{
  "hidden_size": 256,
  "num_key_value_heads": 4,
  "intermediate_size": 704,
  "vocab_size": 8192,
  "norm_eps": 1e-05,
  "positions": "rope",
  "attn_scale": 0.125,
  "bias": "all",
  "tie_word_embeddings": true,
  "parallel_block": false,
  "init": "uniform",
  "init_std_qkv": 0.0284,
  "lr_head": 0.0093,
  "max_grad_norm": 0.5,
  "final_lr_fraction": 0.0
}
MLP neurons of a small language model. Each row is named by its layer, matrix (down: output weights) and neuron, and shows model dimensions 144-207. Each number is 50 + 12 x the weight over its row's rms, rounded and kept within 0 to 99. A neuron's up and down rows have the sign that makes its largest values positive.
A block is one neuron, or neurons of one layer that tend to fire together. Before each block is what it responds to, as a language model described it from the Wikipedia text at the highest values.

Responds to: Possessive apostrophe. The apostrophe in possessive 's after a noun or name, such as club's, band's, ship's, Germany's, year's.
L7.down41:31 55 50 59 43 49 52 53 40 50 46 40 54 62 36 54 35 27 29 58 51 45 58 61 74 37 57 45 41 43 48 62 39 52 46 54 44 73 34 60 58 50 56 72 60 33 31 26 52 48 29 65 60 59 44 43 41 47 44 39 50 54 37 47
L7.down106:42 49 53 54 56 41 54 64 37 68 48 35 63 47 28 30 50 54 72 79 61 46 72 50 51 59 60 55 42 61 50 36 57 59 57 50 45 60 43 55 38 35 62 58 48 50 51 72 55 45 69 39 43 55 27 57 55 35 75 47 46 54 69 37
L7.down219:52 37 42 60 54 54 59 51 46 54 38 64 62 51 34 62 50 39 60 28 60 71 48 42 46 53 55 44 50 53 42 64 79 44 56 31 53 70 50 60 39 64 82 63 47 57 34 26 54 55 55 46 41 49 57 27 37 67 50 66 55 64 30 67
L7.down324:42 58 23 49 53 50 55 54 34 60 57 51 64 52 53 58 34 41 41 60 63 58 52 49 54 69 57 68 47 61 36 33 58 60 76 53 83 34 61 14 43 51 42 42 48 54 56 49 48 45 46 67 53 45 50 52 60 45 32 48 62 39 65 53
L7.down348:41 59 45 39 60 42 48 57 47 39 14 48 53 57 60 50 52 65 36 57 41 46 50 60 36 82 57 63 52 44 52 55 53 59 41 31 55 56 42 45 38 39 24 49 57 69 63 54 44 54 44 53 49 51 44 49 46 61 43 54 39 46 32 40
L7.down460:39 24 48 52 49 42 53 71 34 61 37 61 60 51 46 00 56 65 62 68 45 52 44 42 53 47 40 42 63 55 63 53 53 51 33 52 60 45 69 50 65 37 55 54 63 52 55 53 55 59 33 47 38 41 69 48 54 59 42 26 64 39 38 57
L7.down549:51 57 46 37 49 43 55 50 32 35 33 39 51 48 50 56 75 70 69 44 55 55 58 64 55 62 73 73 66 48 53 52 55 40 41 51 68 62 41 38 56 47 57 74 52 31 47 47 44 68 59 64 64 59 49 30 31 47 33 40 42 37 31 38
L7.down603:43 17 65 42 52 52 22 81 35 65 37 40 50 49 32 85 54 60 46 59 45 43 71 33 40 37 57 65 47 59 51 42 50 55 40 55 60 44 58 51 60 65 31 34 64 40 61 47 49 72 57 55 34 61 29 77 47 46 48 60 79 61 40 42

Responds to: Infobox and table fields. Tokens inside structured Wikipedia data such as infobox lines, table headers and list entries, e.g. the Time in Time zone, the ( in Population (2023), Rank.
L8.down82:48 51 41 41 26 23 49 58 44 40 64 40 60 56 57 72 59 73 47 40 57 37 50 41 57 32 33 69 65 57 47 53 55 60 59 57 48 48 46 18 58 53 49 58 40 56 50 36 65 61 42 65 42 48 46 27 38 60 61 46 44 47 76 66
L8.down114:33 22 28 45 45 51 52 43 52 68 47 62 55 45 59 56 22 49 35 46 38 46 31 41 35 57 55 36 43 24 43 53 46 66 63 54 43 73 44 33 51 45 45 57 50 32 30 63 41 60 31 32 76 52 59 29 49 37 35 50 51 56 47 40
L8.down143:46 40 46 59 50 63 39 35 46 79 43 56 61 35 74 41 54 47 59 44 43 55 58 32 53 59 34 37 56 50 41 63 44 65 59 53 28 44 47 59 59 46 50 53 65 69 39 65 79 56 36 56 45 54 61 50 45 43 71 36 23 48 72 61
L8.down269:35 53 56 63 39 48 39 57 50 24 56 52 59 54 58 46 60 45 33 72 60 55 45 63 41 25 49 50 44 38 64 33 57 29 50 52 29 68 54 43 44 50 37 26 31 40 58 99 59 32 58 50 37 58 55 65 44 53 58 47 52 46 56 45
L8.down409:42 63 31 15 44 58 33 46 48 71 35 36 66 36 50 72 62 70 43 56 48 30 60 36 30 40 43 59 65 65 61 35 51 52 61 67 47 46 65 52 45 62 70 51 55 49 45 27 38 52 55 48 60 53 39 31 62 35 52 65 43 48 47 37
L8.down467:60 62 55 52 46 32 39 72 55 69 49 55 44 62 56 53 55 42 57 28 39 62 67 34 40 61 42 55 65 45 53 51 61 31 40 51 54 73 54 40 47 32 54 37 56 33 53 53 45 56 39 40 48 63 58 42 45 57 39 51 36 41 36 48
L8.down627:21 52 55 28 45 39 39 46 65 44 41 51 44 63 63 53 45 36 56 68 42 61 55 53 50 50 37 70 35 69 69 57 54 43 49 65 55 45 63 56 59 42 50 56 42 67 51 51 56 45 48 78 33 48 50 49 36 64 69 38 46 41 33 55
L8.down640:33 53 42 36 55 30 38 48 56 52 37 46 54 48 51 54 39 53 40 38 54 68 49 39 38 82 46 46 33 54 68 31 58 59 39 50 48 39 53 61 59 51 47 44 48 49 32 42 49 75 52 55 34 44 47 61 34 40 51 41 59 43 39 58

Responds to: Possessive apostrophe. Apostrophes in possessive 's after nouns, especially children's, women's, and People's; rarely hyphens or spaces inside compound names.
L8.down17:48 40 48 50 37 49 48 44 51 35 73 56 47 58 66 32 47 54 43 26 37 59 42 43 54 54 33 77 48 41 59 46 50 50 52 40 61 73 54 62 55 63 39 38 47 76 69 49 51 50 40 48 40 54 53 48 59 62 57 35 54 61 47 52
L8.down207:56 56 55 89 48 41 58 61 49 46 45 56 46 47 43 19 22 50 41 56 48 56 62 56 69 66 41 35 65 44 55 68 41 50 31 63 48 66 37 38 38 48 42 62 44 20 63 52 72 73 64 45 26 40 47 61 76 43 65 58 71 44 52 65
L8.down224:32 31 48 34 52 26 43 51 47 51 45 47 39 52 37 81 38 48 30 43 54 70 51 62 71 56 59 45 62 50 41 47 59 40 40 44 40 51 55 45 60 43 71 59 50 31 59 14 34 37 52 50 34 62 62 43 56 41 39 54 52 51 77 52
L8.down251:25 32 64 52 69 32 40 63 44 47 49 22 65 70 34 34 51 43 54 61 22 35 55 63 49 68 60 47 41 40 50 46 76 45 64 62 50 18 47 53 52 52 36 40 59 45 44 42 38 57 43 68 73 48 16 39 57 48 58 38 33 39 30 42
L8.down253:54 53 40 54 40 60 36 78 54 60 52 51 65 77 57 38 56 54 30 36 25 48 62 55 34 57 51 40 46 40 45 84 66 50 60 57 53 33 49 46 66 38 54 61 73 53 61 47 61 64 56 55 57 23 63 51 46 34 38 48 66 35 40 47
L8.down442:50 39 36 44 51 34 54 69 44 47 51 17 51 64 44 30 39 63 52 53 43 42 39 68 40 46 41 50 50 25 48 55 61 50 57 63 57 28 75 46 63 41 63 51 68 45 56 65 67 64 37 66 59 42 54 51 53 39 56 57 38 50 60 42
L8.down625:47 55 44 38 39 45 43 47 45 53 63 34 73 47 57 56 30 67 53 56 41 55 43 49 44 51 26 27 56 69 38 41 40 44 49 64 41 38 53 33 45 56 65 44 41 42 64 40 39 51 56 40 48 26 40 73 56 60 50 61 40 52 51 42
L8.down680:49 40 62 59 40 39 37 33 28 34 72 41 63 63 56 40 50 46 39 54 50 16 52 52 56 66 34 59 56 39 76 37 57 56 58 58 59 44 51 55 48 50 49 15 33 68 60 52 53 52 35 51 51 46 54 63 41 40 54 37 48 47 37 56

Responds to: Structured field labels. First words of labels in tables, infobox lists and headings on Wikipedia pages, such as Genus, Format, Notes, Special awards, Profession.
L9.down487:42 37 56 37 49 43 43 59 58 64 54 62 45 61 48 52 35 47 51 28 40 65 64 57 37 48 41 40 41 62 34 43 56 55 50 33 55 62 38 42 52 59 52 55 40 42 46 09 28 42 51 46 60 43 53 48 48 42 66 53 37 55 54 72

Responds to: Section break newlines. Mostly the second of two line breaks, ending a list, table or tracklist before a heading such as ==, ===EPs=== or Disc #2; sometimes mid-word pieces.
L7.down51:55 45 62 42 44 44 41 43 46 35 52 63 50 58 58 34 56 58 42 52 58 63 45 43 40 53 29 71 66 48 55 82 41 24 40 57 51 57 38 51 28 42 36 41 63 27 47 63 38 42 64 58 61 55 29 71 33 51 56 69 28 42 45 52
L7.down69:52 73 60 60 53 53 40 65 53 54 63 45 53 40 43 26 43 51 41 23 55 54 31 74 49 79 34 57 40 37 40 45 49 45 34 55 26 56 43 54 48 55 56 47 36 46 34 57 35 37 31 43 43 43 59 68 54 74 43 56 58 52 37 48
L7.down161:50 29 68 77 61 56 50 57 63 49 31 50 33 58 48 81 61 42 36 40 38 37 80 58 61 36 47 47 46 41 51 61 65 72 51 54 55 19 38 44 31 46 34 51 49 49 53 55 59 50 63 62 42 63 40 50 73 54 72 28 64 53 38 43
L7.down264:44 45 55 40 63 67 52 58 61 64 38 67 54 43 51 57 68 40 34 45 56 58 52 66 39 47 63 50 41 44 63 41 58 52 35 44 39 43 34 49 40 55 36 50 59 55 53 44 53 53 69 43 46 28 43 44 36 38 41 57 53 38 63 64
L7.down485:59 49 72 50 44 45 61 55 38 56 58 70 52 72 60 61 39 57 66 39 53 83 70 47 49 51 68 34 61 40 55 32 37 39 51 62 58 37 53 69 46 47 46 49 31 56 36 48 49 48 56 31 46 29 24 50 50 60 58 53 42 69 53 40
L7.down625:46 62 38 65 61 56 85 62 58 42 33 37 48 48 50 56 51 49 69 52 59 51 50 57 45 48 48 31 46 40 47 44 44 49 50 46 39 37 54 67 39 58 47 34 37 39 27 44 47 33 52 47 47 64 34 67 50 51 66 47 70 59 43 38
L7.down689:50 59 42 62 60 53 34 60 53 43 47 43 39 57 58 24 71 49 58 39 54 57 42 47 43 68 49 59 73 35 43 35 43 57 57 54 42 53 33 76 57 51 38 62 78 60 46 53 33 65 41 48 58 46 62 57 47 61 44 41 45 35 32 56
L7.down693:53 56 69 54 44 55 82 48 56 56 40 44 38 54 51 58 60 39 55 30 54 70 42 46 54 60 49 54 45 22 57 48 47 25 55 50 40 42 38 52 40 70 36 45 58 77 57 55 51 56 68 50 49 52 35 57 50 61 42 37 47 52 40 33